Part of a small language model's weights.
Size: width 384, 3 heads of 128 (1 for keys and values), MLP 768 SwiGLU, vocabulary 4096, 19.5M parameters.
Architecture: RMSNorm before each block, rotary positions, no biases in attention or MLP, tied embeddings, normalized queries and keys.
Training: a variant of Muon for these matrices, 599M tokens, 9136 steps.
MLP neurons of a small language model. Each row is named by its layer, matrix (gate and up: input weights; down: output weights) and neuron, and shows model dimensions 256-351. Each number is 128 + 32 x the weight over its row's rms, rounded and kept within 0 to 255. Numbers have three digits each. A neuron's up and down rows have the sign that makes its largest values positive.
After each neuron's rows, "fires after" lists the tokens most often just before its 100 highest values on Wikipedia text that the model never trained on. A number after a token or word is its count.

L3.gate642:135110166140166116118114101133127067141096046134118107182201137187083130144105092138195145119063170132144120138155101087165117093164101056141124149132112108123155103101142150142144135134096175153108132120153154108131148160147116106063113123141100107152129079159084158150150140118099110109
L3.up642:148075120103168121062108131154138156149140084105113120133089106134088165119078128060135116114147223165153120145162117089159123113093071120097101129163165102134210152136163146097158134125137130158094103055104169178091207134121131139137126137124103144185162125147127155119137098129125113183
L3.down642:132096109181102161180129155162243059049113106131114167132155155172112167110143188056073173163118097161160097106151145159146110105143093180093164157111156142089155152116133157094178146105121135141121167101140131064162154135068140144169138132129089177155117117142152134075171068136119126104
fires after: " the" 40, " The" 7, " hig" 7

L5.gate262:167115107039155169142147080109128170108123115131149095156136097134138194149191135146127148143108111106098107136125107184169149115147146056109113127169098101109173140125142163105139133131130157124092122138123148077171131058113143045106116184148129083137109113154143109156172066201084104166
L5.up262:121153145085141131106150107105167149147105153108196161163146085127074087124148100135161147115161139134136088131145137180163165126093156060126126152063131108118196140182181157152128140148176121111079149133162127139134159086134100083098144165138150112147128112090160142132155075151138130168
L5.down262:131145113137089126088081086153097129122068168207179115142133125143120130091102105076097132127148124146116172093128126156146154119094122147136154116165134155179141134125104120088133055102189075190149094128164169196165131072143162158183189143140127130109187134147152129136097155160207133088
fires after: " of" 14, " is" 14, " the" 13, " was" 7, " also" 4

L7.gate690:114179124176153071105108120106106157099167096213115073133210139094156074096117155166117141157079074122097101139049150148043139112118115083119082131082123150111124132121155101131149148116133085129178105151138155089172110116151142142083161122093105094120116106189107135177156070151127133092
L7.up690:118116138137178139019113137194150128106121124156147130106110082166135149085168162086131131044153105170117098126056145126113202124140110076137138148091154150184139138149115112168134186137153078157143123153095136155119140124120133115128102121108061133139080125134145148169101116173137130091
L7.down690:157114034138189129165140121117174028096155105153141124127115110155148125138144120132103121134132143101127165135118113125108139119130086176096090174154100045176151128160156120130156117121102139126197118149145116133161141147094113138123172190125112135133127158132156147143216096101131158094
fires after: " the" 24, "," 22, " =" 7

L3.gate556:126151146145126183139164135062157178090121121114081107107165185101150135103161175095173176117056210133141139105139123144108148087175165098129117119107160149118139114099071158107151098145168133109136155093143144119137216164115092154201150179192111131139186129145109108137097127080115092142
L3.up556:119135118095133137121073161115111084099125192113093084124103109129116149168149157130099163139173103076121141113097123107121121122144130037126116125154052171155113186139133069192147147124118110152116165152153166110182181122144108094091188151131097106052135110080164061147108129095127116156
L3.down556:094137091142058103125166164150116084154134060119069053099110110098041111081151088129105092129095094172123089189066136122132161076122145190114166132088073172129123200151125097109168137091169107109176127127119115178128066126163068118182157122097136131115115160144160113156083124138139112111
fires after: " m" 12, " M" 10, " re" 10, " T" 10, " C" 9, " Mo" 8

L7.gate715:132177115101147102131129148160040068079150094095099097122159129158095201150112151123136111154067096133078102106122120104143096139154174060160125128139114069094113140169150091134164163099132166092180115149116108127092111153114140108111125170172122107101108117090210116189153084055160138091
L7.up715:124124095130124097091122126137131098075162097157113098064078106083150190098128116093108107128114155125125140155138167130141197163166159131095108128158123171109157126154148093127072142088156144115142144173121084071080166085150086056108096108128144100125113146149077175090221092113118143095
L7.down715:152165060123135182116118119107130049089138084151129129123128130165157168058116091133135065146092177096137177129125099095111157135127127141143054152092098129088129144148136141135152143112166106156128041116119095159202094109182157139058088142082124149121128143115174116138117114122125152146
fires after: "–" 21, "," 19, " to" 13, " and" 13, "-" 12

L2.gate410:205126104146193092095122123109136092144139147170126091120140064130151085085155119149156181166160114125155120128091086078156145129151094104201136110210133087096128142131100107167124090080118125136136146174123102143105194142134156112120152120102137165109099136149155096121094123146091114140
L2.up410:206161159172117086114136151115153190178078122081156113133060138156151122167111117124187126098111117202110106140123087134137157122174128104089051110170094131084155186157109121160092086096148138154084124180142139101129118142133114143099139073162092140131190126140090116149087108127159143116
L2.down410:092077090140166089083183092082156143105133125179084130173066067073137077075168165080099118160092131174151109166170116106169112156154093133175174132152098104177117147187058143142143140134144106113113154095165128119107157083126157125079148096148078114145116152124195123092155139147156108197
fires after: " D" 21, " d" 9, " Pro" 6, "D" 5, " Ex" 5, " comm" 5

L2.gate495:080107078095119157199145104151161117090158121156061171116177127154134161082102166127125109106118142140116124166158190071141124172127119083095059097098154147139163129168098169147152132090111172107142062130158115105121097091088087143095080140091066132123135173092126109126098167107125179173
L2.up495:130091121144138106102111164166156155135183132120136093155172154110137114171170117074135155130161132119141135081147125118112131124105090066130121135056108149156069193102124055066186121102176084101113145131164127123129182101135139148161111137102089167061119154147152115154136146067079112148
L2.down495:090085111134190117087127141151101147080168150136104119131093119090112126116127102143101126129130119132174116116102124149152170190135118140110148120174163181154097184102136124076098154171119082144145107084146176112181115170152171123066184091068154140117102091120113153089153097127114067158
fires after: " B" 12, " M" 11, " In" 8, " m" 7, " under" 7, " b" 7

L11.gate51:110145182123179082084153109167093100083166178136130144119099161119127118133090150152152088214109146051112150138169122101161150109127136153131108121102156097153189097139175163088158209133110129122084103130103094139115163145131146125118120148093163168148133119204148170144090158182155153151
L11.up51:171114149126143133155114092133103156079131173170124164148105142115092121123165143126074109189120178075110146139135140122166185142139127086120118194079124121170134124125174152097131159062088181130150156099115088091112139120181098133101095156095171098142121144126122140103130141118122054111
L11.down51:131141199083131116168143125096107169170106115152126144077178129164105142198096108129077117126097171103152188162139129150148116087109139085133158089104165164091134097134132126128185103105088067082108112092102180140136139118152096113121126148131166124109087162137105162177061131211153167143
fires after: " |" 22, "1" 8, "3" 7, "2" 7, " in" 7

L3.gate710:151115107173166081094150166097107125165084179110109168166144116161118092080160143146140151145150094140116106160106197120178068113138088204083110126205097101115096162159122117143126125102120112131126138073169136151113122150163142134123071059168098104173057105127153137116098121178075166148
L3.up710:085118137136123132120111132134150120129120051134131108174141093099155090067142104139162117156153116051119095193115147138148136151171167152179126103137174094105142125184111069143123122187117149158132131126162055130097125081115162135145149089150083127071174104128131123144180166195121058105
L3.down710:204155107124182131132135155052115137132097151099139138133101126125083082092147159143160113095129119095107089076090192087186094146191156096155174134119069138113128157097142142158107181085147157163119164126119096133115142125125151147084141095145105095102102123099168109077124159115114132123
fires after: " D" 14, " d" 11, " O" 7, "A" 7, " Ex" 7, " a" 6

L7.gate260:152134095119153105149092162110092081164092144173142199132175154126112143131144113127131132157122142116154134162095146173127183149093088063130137126166086121058129112180114142089153072138165155106066144143133116137120098125087157116070121065145053168143109140098148117109101161172100132129
L7.up260:205096100121162154114159154191118070163120127080117135076155123081135114148157125142182139046121170117163077059120091063073176132138137065081127133106126149154186045128133131111113128143122114104151110117144157162148118118167158102130115064106148103149032133104137100146139101181151122133
L7.down260:181137185132150180157107118101156105135128136145130119110076140103132154140124058169086106086100105087137136157131208143178124101108121100117106155084154074132131157089165122099155128161111112147185128163170133149136130109128124134159144075123141143117076106140080169101116129133162119114
fires after: "–" 26, " " 19, "-" 7, " $" 7, " U" 6, " War" 4

L5.gate311:092143102076184141095128144147088126155062135089168141129188130144086165190076129162121099163122170122135119121122112110162098120097153203191100122160094109084114157174158142171113184107106077162174075063191140170123110092133171050147118182109108102145180137147140146178169140116087224092
L5.up311:156166130101167186165188132133142091120132141165118122101165117101131106195162189098128104113146182138124148148130159082171139124133085130124094141093132099091105170118186097163196111128135195129123122127150144123132184150136099141155127131057125132106205193180081071171106110092203147130
L5.down311:124162089144134061136116136147204073132200106115151098125139130100115137138101155065138125124152097090155114174136069085145050146107140157127100082112174081122136205151140181129178129136111101155090106136094173108141152093154115110116130169071110132130089155170129128132131154140126135184
fires after: " |" 36, ";" 13, " G" 7, " P" 6

L3.gate215:101181091106103087151130174181128087104157137107145179162060179137134150158052089158121081077125112131116084060105119150129166089122156143131057081158077103088145106171163107160193097171113139145137070092114137125149146152106195135098145207156158137147098103108128135165121160174183153190
L3.up215:138098101150155087134179106050153137061164088136148110104106099127131123135101110135098107108164189142124085176157091147120161152105119148180076164148135161112166180140218166134137130127146182091100169194104152182108185118143080082157130152119148132146133121196191186133112129155206099152
L3.down215:152156138191168148161146135062190126104063044174093172154118113133143118099173129069177198144129144155092107077129170185118160159142145103136136128171072108142158092120094176097163103101155151133135102180166145165142030108105155139156160125148136058094149182110135090130118092155094103140
fires after: "P" 16, " P" 9, " p" 8, "-" 8, "O" 7, "p" 6

L6.gate119:128103085119164130130089154117146143121132099117081110101119081184110162199130151114135129144179124112097140102096140096168129110093168087096084115147179128148164189182082123162082148076125101073138144127189161133129127119151171139124148119139098185099134126186102196131122126142078145087
L6.up119:115156145133125168172109112136151109137149105064120165150089100118192105094110130099151088133144112124151156127154173114137123212093174082090126079068183139127121070157143142029126099128153176128146088082139129146103210150133155179129140147185122166189122127074136121175097087145135156170
L6.down119:146124187160119074108090142178139156137181107090137114176077106145148080111144102102099126163153080128167111085174155109117095076186123151148127151148087130106165197106162112122068104131141108140101182117059128145104157126111099147094111128147167111168112134070137068111128081103110097081
fires after: " L" 29, " l" 13, "ect" 6, ";" 5, "pl" 4, "L" 4

L3.gate543:127139127123131101054140120120197106153031124137120128099101130157080104151136183171108135115134112186104075153093125159096087158120149102079107099153152147192146120078130138167050123079127100077103169083096081077092103091127109144205118118102093166116142103109136199115131158116098117116
L3.up543:120150112106108081086163101101091107136128121114066109108126115152091124136162112131187107096118135109113071108102123133101149100100098156073161122103137079038167120199121128082134126130100109149097113114111186148153039140100167055166128150147102104189118125124129133138115091117095154131
L3.down543:094151102093187081132142070119096142141115092068138129136153123137113127102113138162089166159160046157138129140146084069165095122087101139188138134132144150106156052171108109085216118079111135153159058141152057102074139125061127130093151125118127149114157110149140106161113115091226175134
fires after: " the" 14, " tem" 13, " l" 7, " Ser" 7, " L" 7, " de" 6

L2.gate307:062178106180121052146162159078133135114181145126149081116078209144157090139127130161116104116145101119086126113094131107156170069094180167118133122136052155115151159152138112120121164144162100140067133141172124090112157173078121075122141124211093120103119091090086107137082137109155119138
L2.up307:057157071053173130226087118136136121191138122139122206111098117166114158120114117147180071174118155155107080119117149126171115151158178138117113168087092096107149121122185123083207178113072055154138142129090113197151138121115143110159135110105139135142110124115134114148083125133080104085
L2.down307:060078133115109139167139100142134116090151119165143090114146135097158128154122112066140174132153122159192085122130092096126170101120161115109134153159122097158089171131120159113181074095166164127116161124153143094089066069086137192075101170093162072158059115129138176137129130114084076126
fires after: " m" 19, " M" 13, " st" 9, " v" 6, " sp" 6, "\n\n" 5

L7.gate283:123079119108094144160102125063100106202083104138134125095103141096136151131114179107175082103127125078110164112144118112113098153108106077094159102167156110108114139094182144106141083149163150100140119136121090163181065151138123129108148081125119074089072167152157145166121140214066079114
L7.up283:133207090109148152150161119104167157128106125065112095077159129118117099133108108142163107105128118139127114178129128141130134143133126070139166131144094125161156126137147157127146098117134068096124142139100136157163141127153100169170136165100119149079149113078158145127142196158135132178
L7.down283:167132182101152147106147144178075050135144145124106084157086089094085151166144115107166146101182168132105116181129168143120160146137133144142121170093085130116165126138119055128085072118116152054158106074089105157163078167103105111168126121079192138090071151141094146098092200129113136097
fires after: " " 48, "-" 22, "/" 4

L11.gate171:134191098121142079157074150141151156152106204080121126120128139135106164102175097102120110107134128168113075101166153100120166149070161144143144171101145101100143155089157092109130118078102112167142149107130157153132130175077152145142112101150106106119129177154125116142156135098119182081
L11.up171:101148144113149173089109147185088119053114122104167142152131144142122130124057101139121101092092140100107085091156166067154088127158193154108140162138106142157180109068183146144111095121091108141100089098126167077117117144110110142072156181133145127145161143177057098176115106114180111169
L11.down171:143147123097154177164154108113196145152127110125177143098179101134127097105100126148130117150120148159124202176130109163123130245154156131113117182106125118100132111181133166185196107217161182164127078101120127131116135130153153157136174136124062163159125084109104143141112124133107162149
fires after: " |" 25, "\n" 18, ";" 6, "|" 5

L2.gate346:158087088125136078133129108152185094079130164122117125114119162093145180136082143132166101122124191148134148152136143111134153093105138172097138130117103116183184169105165101151112097146123140078157111092177206125140073118145149140157140143121103148061150175143100166144101126172129141188
L2.up346:118146097158130144101141101139128112134128102147162098115130134130114168142194170199059170135122154112142105164115148165112142184138053118074117096132124144081111120128132099132117084119156132139177083117111212090213123103158127141133145161085056138074154123153080098140112126130144140128
L2.down346:059218197167134122092144120135081117080108131142152138125064115117087135135115129105111174123146070117151164094134140149157075150119183175075137082084100174136139155101124119154086121087131097138130164123101140165115130094088081159092090164209110131136130190142141116122163077111082126113
fires after: "L" 21, " l" 16, " R" 11, " L" 8, " me" 6, " ab" 4

L8.gate313:126144126126186149089122080169128105129180138110107124151137144096126104152103093144118051138140167051131174136134073108111135119109133063141124131141092056123150139157163125157170126192143115132132115146084058133135137159116124135191142148117097144160126112149083139096142111209118119139
L8.up313:142117109118117097142132086151123050196132142107155209146153078138115133161147142161093107174101111101057148143078126140153103128146093173108130166089092171124135126190067164163101088165146131150084177136083099111177145151143097078097126146095122152162069145223071130141180068094081118148
L8.down313:103158122144137131161145088135122110123103113190108119106200050125123105113111104127107112115134069086129091045109143149110105118197177138076175168160131166131103137143099246118119090115094109142103150149143148134139145114114198121091118128171148143121142117147097207146147145151120138130
fires after: " of" 42, " in" 8, " from" 6